Weights of a small GPT-style language model, trained from scratch on English Wikipedia: LayerNorm before each block.
MLP neurons of a small language model. Each row is named by its layer, matrix (down: output weights) and neuron, and shows model dimensions 96-191. Each number is 500 + 25 x the weight over its row's rms, rounded and kept within 0 to 999. Numbers have three digits each.
A block is one neuron, or neurons of one layer that tend to fire together. After each block is what it responds to, as a language model described it from the Wikipedia text at the highest values.

L7.down181:507499520483478473476470509500557511473459530479531509538432503542449478523501514498490446500513451526522532557481513530524501529499479496451510479514456479480487507462451517496512484504422484513458507541519481445475498528499458561491512480500506528525502464480513486553512483503552483499
L7.down198:531482517482520511493505520501518535580473565466519491530403464478485518567506488531485500477503541519468500504469529500483512507479511502523482487506487499521478480477540503435524490501493483490507507503544496499518509491481492502518516517526530480491516473436475530489503509527484490505
L7.down212:473514548496513470481498519475454495545548512501466503478479463474499506483516498467479449495506571489505481501476495488509520489495488485520491512478474513469508544554515509478537479551507445503486534513516544480498522510482506505484507509508496492511508510505468489448526474502487508481
L7.down308:519522470513513501506485495570517499495458497435498542484518503516479509499554497488474495526518489489518528533492486487489497494504509500480542534488479504514469496498492514466529494517519507466507517460495512535494535523512495505511498506497493484461526478490507524571495517483486500438
L7.down487:490495551476532537512499468498505492489501443512522454485496509498529464468522537497478476497546514498491509472481440473496544469504481492496513499501489471490518482508513481523492469517495495522516484476531515481543501486524471510521518502432487518500476519467502498515513463477485523538
L7.down704:479468521503500498540476523528490494490429526484494532503360504535456501529520526497497492547529469473521534568478529513483493524544518481492487521489474487447513499471503504492464535512455493529468516481501520475481488525520505493507506509504516535490484499471495454510490465519508512491
L7.down768:486515476488496499524496564485472479537528520541497496477502525523496436530524511514516512500474521540495531478496494504522462545520512507542517473508524450516482476457481462443479474496473468492470470511458467497482479476529463514495518524496517476469547492480522511486500557473488489479
L7.down804:497521535518568538481480529483476511468503498529487509479453493519509461472506514457512479513491471467455497549520484516508503533497492545488518513502503508497533494501491497483470525527468496439519484502529486506519515492516470517465492494493471498532525547527512493485478570497528525492
Description: Finite forms of be and have (is, are, was, had) right after a sentence's subject, usually before a participle or predicate: "eggs are fertilized", "Audrey is diagnosed".

L4.down636:476486498506457461498464454530498478463496492483526475536488491526485528509522489504498464519509521503540514523495467514537464503494507506504501510533491509474481465468516425511463512522461503484492475538519476530519550481500525478548532518479488474501563481466494552545468508491470508510
Description: Fires on "oc" inside words (occurred, nocturnal, antisocial, diocese, vocal) and on be-forms and "not" before predicates (is located, are required).

L4.down721:528523517467512477557521502483484478521439485504504465524531522518498520533526463516506537527479493491528505535507528474456527497501500513497537496477481465446516486511511491520531537471492481446458488501467480482508510485517519493533527505474541524488475441489460450517464505513493526514
Description: Word-piece tokens containing t, usually a t or T starting or inside a word, e.g. T-ot-al in infobox population lines, t-akes, t-ankers, Tut-t-le.

L4.down724:457489498524474459504448515485524488458461514493522481480555486496504487517501479483529504474492463520460478503509475478495470483523499553517428510504514446500467453495443502515467517495519544509501535496471513501495506454534500516503534505527502528505456558495494486496475509480483508444
Description: Mainly the apostrophe in possessive 's after nouns and names (Woolworth's, song's, Women's); also mid-word year digit pieces (1999, 2001) and abbreviation letters like USB.

L6.down285:499526466495538480485532509495454439489490448500508486479452498491525509510494492504521516505464519464510537499491548473534528463527491473499537531489467501509489485500465528491499494528487516479534519485512505470566503491471494499559477515534515531467533476489514496514522499513534506511
L6.down291:479489462534498498501493478532503522497466522522507537481510519491508563507505492483502479501555508447512498451500505527479474521478509506512522493532446467518488520561466497468516466515514487447475543450544475488506501498517537514497437487492497494441453460489476482509581472489512501547
L6.down377:518459508490465462487438490469459499538477483470460495499483486499524507471509475516536501538509527521508511500505497533536503494466440523489497537498502470483551512485502520486505515491521494483493466465496511529497567479506529480482477466489480508487510522480511484502492494482501542500
L6.down387:478550541501459518505514507526470536497480457531523513501511454524490531531467525476505481495454516531518474478501523523500510468489484514501548453473524521489537500505512495502532509525483485537523518528496474477473514512462470507486506526486512526509511505465545461506449521523507478469
L6.down474:495522492508488507535555502483477502442496525493519462495498469475482501506478511459519506515498507518494480514516502547473477509480499547457534524455540473537485509435552512530490493520505514516517480473509485537523483471530540522486512482476504510539509499521490524508497494498462458464
L6.down487:451518519500478518498495498499481536516472476480504516484508509460508524530467472522516491532503469510497506511485497478521495512537504497495554486490476472528496521498480524499526498482495484499526504503541517510489496487510519500498501468531489543458509505478509494510529520492472484506
L6.down629:523497479458477479530540503462497478509525527489487531510552514500495494493513461486525458506527518520497516483445509519507519560531451514508514533475476491522486506491507497482475464498481497503506503466554449512501509517481512501496472507508531536489506536489500512543510504451557492517
L6.down827:494478518502452479512496536486488464550472465464494494481495500504484502518492514500490489501480516514495519584494528471490482463522518450498505501510518449532477476523529467486504480492506477501525494496548487519521543505539508528551489477525509490454496474448483506508530496513493498504
Description: Second word pieces of oddly split words, mostly after an f or t start: t in of-t-en or lef-t, fer in dif-fer-ent, t-elescope.

L7.down311:509493574481499485507527490479537477525505524521476535513487508499524506426531474494531480486504520498541464523520488470468467489441503545511495490532497467533510471487454518495495473509477514520533544519540512456511491489508501546558493523472465533522472436495498510458504515451516504499
L7.down577:497507476536469488506497496486458518512485469484495505506463510487470509509466493492534495506481467492567482454509451495500493504485496548511487523467491528510494528514522531527516533519495472478500496485509504476488498468550516503495477551495527502496488511473512465476518552533542496539
L7.down667:472501495531528504455492523481500522517467466509489497470466473502514529497535486510480520475504459454502497477490493494498506476505501446494517469539500494495474500519536479521494522485516490529504520482478508481504521479514497450503510544484497501552514504472492515515490504498487499478
L7.down718:514542473503502506527504494468510533495488481503531460461477528496552462530506508496556489483507528478492502528501528501500478523449515501472488513481517502518504485473531513489489530492510519481485486522492492527456501528542469475531485480567500542518472489483498478492486483499479515505
L7.down794:491545499505487500522498542494484482538480468532471503494525469476516457518514508499468487509522519469495543479532486488484506504469485508487470519521511481460474476482533526537477498499534532476503503556535481496464476520550497510491529529484453514522472518495475470441507516499486515519
L7.down866:482522475528523494519512496481523487508506527513497567524495450475488532566537486489479507503466501497542476536469509488465492520517467494558486456490483478515501514485496475527511500529490470523521476482483498507483528489533496490517500527496475516498476512461534494496511480500483531525
L7.down920:525538500547495504545512538472514491535513466488517528519412502498501503490512434528550517498476499492520468467499533509488516482501471510511517482518508521488512492493476509488468502502504484491476490508505526454523532499481537500477474505484483511511510498492518514507498512479504472436
L7.down921:506525469525537482438516522493517524497537565501542511442469477533503504499499483545489483508509499486495476505495516457524508474463551476504470492500520466515520497553531509521456473435507495497437531495508524494490520522541516496549507496515452527536545510541542494523476493471522511506
Description: Final word piece of a person's first name, where a surname follows, in cast lists, rosters and results tables, e.g. Fernand-o, Dyl-an, Matth-ew.

L7.down96:524476494495520467449553513479512490530521507489474520478487532470492470492499510519542491538488467504511498462497512548491532516535548491491436524484514482513449506462478510507522502511465517518538530446503516485555488481491520504520455492507467465470496490509525516469494494518522510516
L7.down332:467565574476532497483513457521499455517475483480494517466553518504510518488487474478515492509514513508462475496523510490528467478487501501485500510516485482535517508507490490499494531514496485485522488496481504425485514535451525472487508490523517520492469505530542470498531524526490533481
L7.down534:500478533502514507483467464502487489512534459503502513520543491492515472517509511517480517537471506501447521461473463496522450484498449526506515500463527518503520496432524470517505466480515490503482530521480477512477545485468417491513524508493478518477530506524511522507472507457567491519
L7.down639:460518500487512481503476510481519532511512503509508446478529506496485472502535485525556541467518478498541519491498505515516528482517514553520479499505490476499497490503491514507470491539489438491500497507465500485479537505492500469508491493475469467548480524499504510483529503510494476500
L7.down743:523527504480477537480532500471495517481482501511534508505501462513484481466518487466518490498543491469484476499526517504464488498527476507474490492495506534503477498526468535519486516495495484519523499456486552486472446513482489533500458537526500547511471440522524523508521475502503558442
L7.down892:548498512445478515477473478459528478498567562536428495446493517475536488515494501504517538513504467512483511465540473502494451497469511499525531485535486551483507438456497542495523486499540482515480517476513535464480501483487524501528526513527500499476482538469558498491488497511479535502
L7.down928:473498516519532574495517514486476439504509466507485525448510463522473515515518524442484504522493520487548455489496502486503517524540497491466512506500526458505516503497494463480509517477457496503529490553462511455481493504475443515473519524479497488481517516505482502524544517505475530473
L7.down931:491487493524468538481542453513543473506488463526477488539452525496486503489476485491484531501541444482513485476491497503494550487488525482512480482528508500521538466511483529485528474502502518502499482480501484469499493534525479477528502475417486555506495521488475478518519468507499471524
Description: Short inner word pieces of words split into many fragments (ne-ed-ed, Le-ag-ue, pe-op-le), and the possessive apostrophe after names (Georgia's, Presley's).

L4.down868:481504486493518482475516524482474508503526509525523505508477518550524486510484481478438477530459509498519536510529519469449500494499483505498468525491467491493527507483525498452528495487492531502508505492502513540460522542487423552527508475488480495491523454494528476511491530465496512523
Description: Final subword token completing a multi-token proper name (person, place, band, brand), such as Vienn-a, Salm-on, Copenhag-en, Zeal-and.

L7.down10:501503480520496521479519500514525532517489515487490462474469564477524474457507542516527500492490465526464500521479496519496500468518521480474489512488500504517493531517517543473464488463530526516483464513514515502520534512477512427480510528569460530521504542511463480495496512470441519513
L7.down219:505472479513488484532456515511470535465538511530497474496468493519472472527488501510533522510498519478464471484471502513483523522512523536495508529508512517454483525501480502495519473459505487473526482500512528502470501508497468511459533477518453501525506465529512532515519424543497552451
L7.down263:479525511457510499561533481484517507556549501508533444485466507539518483462473537490528490497500510481469494499489457435493454515475457520493534528448472500478514506517505471470503493515496540440485504474497514510508502517511496455527497513538515478533484513481500513485480499486486506493
L7.down449:476456511458504501531513497517450484527477507499480530489526467490578530510499501488503537471505520504500437519470511491487489553545473478448537481479510484457533516507501524520515495479481513472502510503561453498457473511505527519486516520510525460495545511490484499525544536509523457488
L7.down485:465460492477532501491487544461514463500503522506499526483459472469521475534494519475490509525456454483480459507527536517491541496526458508468525522508481520492506567483520488519537538513510519497521485462484485488503549502511505500466514462518502495504512541497540464500508467499492479508
L7.down826:548510566520446551507556501494490543484480510473503476521414491522545514477530490490484473481501519536488478481513491476538446499500498470517512490486496512527499504519501511522481478453488500515500471486508500506513475479497518450504502494524491470452477495511503486502550497510508486441
L7.down919:483499536458522482536564503488481512421514551529510481459454526507476540489508504541475481516456467497473441486496491509495484430528476483483504517501477529552503524475511508498505533493471518484489500436462494528551518485471519491510499498520524510485483510503450488520523511502477464481
L7.down938:484464517476445508491521486508502466513514580492505486487427501482455518506458488507527497476483539507473470491519478488516515516537540511488473525519477483513492480506462524493512465448489515508517509510512519501490520487492494488463482539505517526508479490558480513451529505502494477488
Description: Last piece of a word split into several tokens, usually ending in a space, often in table cells or names, e.g. Label(s), Webs-ite, Suzuk-i.

L6.down212:532485473473524465519523544484524519493518424531547498510528517521492471528548481501503477516476443471475491471530537516488473506456497471518508510486500535508543498487526509444492494511479489468494483467509486492482534537514494505487514499511482494486518489519538495529499471522522478534
L6.down273:492525494462510449490486521517489470509478560517469471523497553497507445505495515469492566507499462484486498490486553494498507467495507477511503527505534550509491470498522519506511496475528500488467440457501455516562516500518540467496507487513515524515526500502488499516471433470482491468
L6.down295:464494476490503491470462481523495513463491505506480484477492523525495549501492508499491483574470530504531466474501492481436514495461534494491510493500482504538504527537469469486486506532460519489537527486521484501504527523474509472530530518494526511500572475479503477498456468452563476491
L6.down443:492502463504488530454515500438490508490487551483527542503490498462476498518519488481514488516454492489505484509517509494495466536494495485487533544499483517533515518490506547529503488545510469511506481511497509482498505471490531482490448525528460522499509515502503503506474487498418479531
L6.down564:479505486491467492559477496508512487480472531510476468493549477522462504498482492489491579505457489524462489489491509441513490500508561549521504532521524520522453496473498486491517506476505528508503484487505488517492497497449497489521507510522524458499535503520474486494503522531448488523
L6.down795:514537530509466488518455533542494459491439471538498532528506516483518499497522503510494497459475524460477446502550444493496543460518483480518482455507551488554485518491522522514487538501473461488519521495501498525480478478513521537478517485526491502485512481495496519490485478457502508478
L6.down907:491505498469521509497521490486457514490482521500502478534488501468504455474501550522530502538513542487550478538482542557538542490462519537474454505524510531536485488500474442498531476517475509547487452517527483494454470493530522522537500516486514510480518481497506514511505507456520467481
L6.down954:495498486510490462472528534478470530512473543539509488466488484531506487466471566493559493460527474493509508544468519486498532540506529458537502479478521499520494508472490546528476520457516496472534499499525512475470502529470467517492506516509458505496504517532521504507517516512494498505
Description: The pronoun I opening quoted first-person speech or song titles ("I respect you", "Who I Am"); also word-initial s pieces (son, some, since) and "to".

L6.down1:491497506476551543537487481523505503493477427527505474485556515469477470530520475541471550523487489501500469507531538486484484487553479465517512514494531465487509454490509479488501530513507508537512522500462525553490433467493459475520510507504529472496495526485443492500467518506477506511
L6.down12:522503482528495469515499500504472501518493556497508544510490503491500480484475450477541474514495487486494529475474520487496531485519484478500496483495522525500567500507463478536467500470512504451464504483527474495528555455452497509500473477497508549493518520484523487504572446465484562476
L6.down103:499458514471539512490475486533504481509495539520505486509539496471507489510507498478516500517504467480484523466488558471475544505534509500490485483448534506520533491466479498467421468455517471488502489559470502527485491523489526502497501503511490534519491531498495502536496469514497523498
L6.down133:508553452440506542487482489521502499479501502500530492471542475504510536501498516493456468442430488513538551470502520489485469524495533533476491499493495473505501469522505503536529536490527536516508500526492539497496495493503498514509458479510506527511481499527551533536507507541534487500
L6.down359:559509504517478486534513501448511488515503540486472494532497454532554446531496516477523524533482475485471517521519475503524485507496506505500516522461481493504497504479481536484530430510537512463511473521539516574526496479501509459511503503513529470520495507465507472493505463469475538507
L6.down373:507477489506515493513511469508456510500495528523497527495467516540522512471488499541486532551500538475515498465500443508505568531489457495545513509467464463507505494468489493464517501458513516491508483501490489515471506524497504553531493479479511473525524524493489493481521557545477509497
L6.down471:539458494475525541540550434515544525519508513502476490490546501508471477503496460466477539498500508519514535516489525497520524459508479471512489492475540470500505507478442491516483491495526507497492482487509483544524447540460496505503456515486482512458481493511467485509473510520497490526
L6.down777:511495517465515542552520470527517503483514507511474478485591489428472488487496465495503491518490466483497494499500487526496508464498509461497515496484543481483511472474429499488507506475534477538470507526479500549503441486463486491487503511498475522495487524512484474503518492504470502526
Description: Word-piece or connector tokens in the middle of multi-token proper names, such as Kagaw-a, Daugav-a, and Saatchi & Saatchi, plus pipe separators and digits in Wikipedia table rows.

L7.down359:464487506482471510505498522479531556451470456485474485498490507504515537489499490533479498495510552516498503487476482538491535475559459514541482538520481482505486527456518523484497472524497501500507489472504492472522541493513477502518464481499492469476502543535524510477447485460536456508
L7.down428:523551530489479491496492553491493501497468532511535515473436564499472487516502484491545518496523503482525492463508483536526519496513496474509470473560467464546517499457487510521503530504506465499471502489532495460524519478448480469486503532502491520497500511465475524463453483482487483495
L7.down619:488502497502507508489533507469437501483455509484545494489472537517545494518502517530530544493489478472489542466517545526498472499482487486476480496500494450531529519481483528507494529549475457520456480476533486487503498508522474492463494472528480546484515513487502518498522491496494503476
L7.down645:503473473514515544550445495512522464523447499493497502455508498502523480470483519542527523511485525452497484505469474495519512518488547490495495492514481503468476472514505569483503506505562492467494484512507489529465511485515532485513528538486471471502509516554567498492488487477527485490
L7.down646:521515480466507519497511456485489522476486473546517460495389482521477498471486515502514500502503474506483515508531453449448508508487488544480524504472504486524507544530492516474514524527452437482513505485516466466516517560493511518532482480520494536493460490523518480484510494496481496487
L7.down713:501488500528475457468472521561486491483473498484493482518510482528531554519496526555505432531480496483468491495503476510547509477521518528489485472538499490558471511466499500481485479519455490512531523499527443523485508508457516508495458525539519503464517438515496475555526502498489532553
L7.down723:475492538493497490427493483526537479461509609513508466552479533515522510536531488505477474493484517508471490508507502521532508522469505493521484512504481527503486514494528477466480506494464468515510487503511520492528464491470491532546503465540517466483548470522497548505524480501494503486
L7.down803:524488458496503496521496510484546551485529471489535481499506471488496529459536519481494509472511504479497472521478530469460532501512481511496505494507500441546534544490531554524461525507507512519482483477534461480486509496528500445513482542506485513479476485515486493498473486475508513518
Description: Second-word tokens inside quoted song, film or book titles and personal names, especially contraction endings (I'm, Don't, Why'd) and capital initials (Tread, Sampson).

L6.down250:546496520508499485459532493516543494505507528482525507460578515520512524512537509518505488517479471508489493507517525524529494533544525510492478529522441517480502504482506518506512452489527490486464492457497521485498474526516516490538500452481455479486498503486489473481540524482496460531
L6.down329:482499480514514497485497494491531454495523512515429492469476489506518501477474491491480517521560459502469428491513509462506503516534506489546493501479490513523550499474456514468487523525467541511515517538470512474525526522546477494493464439508535502510519498429495527513499508485506493503
L6.down408:505542521524514497480529499515468509498464538516502496515503562465481508483536507509499514512473457491512512549515480485525480513502522476462483470487458493443531454445474552482502498481537446516438480533523500537488509504515536510489471479495477479487534553516495472511517519476510526491
L6.down492:502479476532480527521529507471512469479546496495499503546537455490498519491502504498511521540521526522494459489524497461502477477494531521489484490495527507505496497505494526504502468478507520498535494525491504472459510449460479502457463530532495485509511507527480532480468523547488476496
L6.down758:488479474476459548569459514527478521506524423526464500503504498467509524487489539489502541511475497533501494501479496516478487511512514540508539472511487438490521474457493532509508495553532511488539521518477488461521494454510506493516489477506488485493471487493489505540466502504508512536
L6.down912:537500485511542513505498509505555488508500464513533566566523509482528493506550485505493494475533488501474495500546507523507499459467520493487514509487455467501501560506489533495495508477518478491497528504474471491530474514512507448507520506502510500493475555503432503534489514490537480509
L6.down945:469534498451510500471547482498523513504513464490561469505486512480553485495499494481503480500466515480487537497493515489521556448494483494493495514513508443509440540511453514514511488501502499486507525488547461536506533556493501491500502483476486514514468527496523476473466499463486508457
L6.down951:532458515502469464479455496476516513507489525468521503537556533542508442490491526529455495480492523475522490528469491530486445522537531507465483472500489533527477483559510492488468538479473482534539486490513475537495504521485467517557507516505483483477504530506513470507538526481466505515
Description: Short second word pieces after a one- or two-letter word start, in names and common words alike, such as Sh+ad(ow), su+f(ficient), h+oc(key).

L4.down300:484491486521523472446495549548487515547432504479472453520532490518514514518493492520517491466495493480472478506525500485516509501478491509484540528532549517533480450486528496496468461499513474475514556498526441490482491512472515514527509532534481551487504515516477467515522517505479507530
Description: Standalone capital "T" beginning a word, strongest for "Time zone" in place infoboxes; also Texas, Transit, Timbers, Turnout.

L4.down615:458505457538462516503450532477500459473536509488502473503484522507507527495548459486504501442458487506507510496506521443461482546498446492542522485501478517501533505507474519509513488510498481458472491491532543504466550508502517520513500486488496486551517490476470503523527450483502491495
Description: Final word pieces that complete a name split into several tokens, mostly places and people, often ending in -a: Ghan|a, Vichad|a, Ital|y, Penry|n.

L7.down173:527469464518486518513498534509507471451551523507499478538475482488446508484521536500480445506522527502485490509504488481509512514482462512477466466478486494451508496484482446528510484508480494468489468522489498494473543496517488539472516506515506492532503528534533528466506460508494504527
L7.down210:534472472515482465489505506535477521500481528509550510499475468475541486487463537510516516522539475493485492525474499448510490514528548479514489553510487498526505531524474510502509494451461553484492508481480458488475502524519517522492480532528468484559485496498481563449481506495542490512
L7.down314:475505512535525487486452454462493478499542516489551513492586516481506513473484495472500482495505469503496500474497498551465469516508514502520494530491489502526482458506537521492469498503497521476508533511506481513476504490499489510530462539495527503500479503480505532467503491502516466502
L7.down326:443505513537556541535514524496522531513507533479495501487523498512533454502500500485508533523470504478513481508506533507511498517509453522508511497478493531480491508499486495471533512471490493460520445497492533525474549477493484483525511539480457438496517473525483539506521509462541497514
L7.down437:478470491518480474544498498462542543531499603510500506497496468474538523510519512488548486527514515504498502499458489515477537470519511464501451520513488501495467547488492500501518493484498514484515503506477470514456479460501495524516533518511506496467507561474530539487515447532491455499
L7.down448:487470504483494496541492484422502538460523545488527505522478525485541491485493505500468532470527490500542475476528545488529487474536545532441490473510499479525453527467507531539470498505496505466477482528490504553478461490524475528492536490531474505494459501487457507443491512512496463482
L7.down708:510515500541507530496498479490499503553500555494489457529527522520475483495512501449512539540512531453486493479492529521492520495448497499476489569524515507504516528480459477471440461481494473473521486516493466511510492476522474472512531465504491518504538463467488503478454533501494509493
L7.down891:501487489490567531520478496489506544532479545502443527517503500534535477508512501518486480497530496509495523505500535478489474467510508489533487517506449472552495516480497492497465477493498465466518534535495489498497509520503470503518497507523488506484484534515498490486455560462506496480
Description: Subword fragments inside non-English personal and place names in tables, lists and results, like Hajiy-ev, Shahab-ud-din, Nicol-á-s, plus some ordinary words.

L7.down189:539514528460491501491491481540516501489524492502494518552496493515505454482511518500478534487528499450459467520521532495529486474496469524473483477489524497473468499492485537520497484494510481519485483540512456495494520486489472546528536445490473518471543502450496529520476498479507462524
L7.down244:502493506499512530472482511523463493511484495505482490492450516497484494517482477491491477471461511482533489499517515482434511507495518514497553478505534473489524495498479477518502436510500465451536509508544506508493523531499487507514482490498527517483503466472465511529490520489504569490
L7.down368:503497474501529490501527506504494520466515482474489504534486515497509483541475490494508559536508488493479542502453483465514496534509518413495526507500516490485505514504462513546462514478518482439530488483503530499538510502513521472503485484518478476483449487525454487497484537487474484537
L7.down372:501515485488507514492524524510527520459493539525510460503519533515511540470502475506517548490530481480470484492492536488490506473501511469503499467536497488471526510501514489467489493516486485511495539484506462518466520483482476465514478502464517470473481465514510544512440517477490512515
L7.down409:500487479445485505485500474522479478528486493506490532498527504503524453476485502482514515505483455455506510477484524500489455487502466520436491494492497491545476496490483448525509539487525492511528537478503521530495544508515511496502466506540488524458515460487488493528537476468489461496
L7.down556:516528488494473531530495500456499508456505518474454528502496468488457487507500505497496506532518486492487514505505513533562490491548481464473494527513460531471480459520476533502518487560483510464456527495502430532480484493455514494495483467529480493491496500506478582529494533499507525542
L7.down836:526462521516490525491500463520523513513524523534502490503501469493478508503557507467486513486495442467525546525477551484474530518519482500511520508487503513489504510523477486467483520465527450494457481477495544492509471512548496460522523488531500513472484465501523510528515521542489535482
L7.down837:489504513519478523508514484544467470527493530511499519519460518449498526478504495484487537466516476477513509468533482522500497538505452512446449503537490461451463551429461490488528528491475518465521508464508453517538504497493503522464492475485462485506483495496537479461499537532534510493
Description: Lone word-initial "t" piece of a word split into subword tokens in running prose, as in t+roops, t+ook, t+akes; less often other short first pieces like y, b, cont.

L6.down95:522490528491462462483523516484523542533518470532501456522477510514517482479514426474448517555494491495479552510508525510477474510514487521511483507492505499461524551521482557467500532513519500512523479496475513498512483467520545501537471480521503477521478488504505531491514529457501478528
L6.down168:493453468495503496451517496496497481511487504488483499434511492500428525511530515489496518511528509488482446478464490505494516495532508488521522537521517484482538469513552485517454502511442504521508494513453518500499513479472522503480513485486495484502527512512522439486510501509480498458
L6.down189:521449497526500461507511511510463498549540513489508490506509526519451490517517472491538512480495475526525485499501530504522479503474493439479501502466540509512500523514519530513489485507476473504535500486459516462487470537507490470512484517475510492504499534543497524514465538528520520523
L6.down218:460494516472476510551500510515496502487441520524470468498522460465481526505504527498528512469542562497518481492464475509528524493464435514533486516492510500496488539489515508512485500541465519532509493444495496479482513541493502518482508525510472487457534530482482499478489505539493486467
L6.down340:521472495517508531448520482462513467471463533520535553502465522521522526521467504512528506494506538537522508513535498539526469540490482486516484485520489499485469501518529490467500487493492499470502458509507492486462481453479513545499494515520539479534461537503496504524496515506499521528
L6.down536:506468495485484466477502528496515488498469492470491455500505479469481502507495585500515490486480517497525467532501481498497482516524487515508484501441528492506509474520500469518511515513481489548502504528489469487486530500558510514468491531503496503496503458443495497485494508476462524477
L6.down566:482454475472496541515493451471527498507511455522506467490479489539511486482520496515471500502464453521504497454517535558509505518512508493480540496426463498475535484441484501490522520465478525561544502486505498503515498529505506492476500495513481507510511497478539516510493473518529511484
L6.down624:489498499518512520456480474443453512501515486536530501485525504514517529488492494502509504521513509518493501469458465527542499437538479523535494500532541518489466532511545497542533489487497463496516473499531499475474499532508498524539510457526512464485468493516500517494482546489531471474
Description: Word-internal pieces, usually a vowel-led chunk after a short opening piece, such as me-as-ure, pe-op-le, the-at-rical, re-as-ons, be-for-e.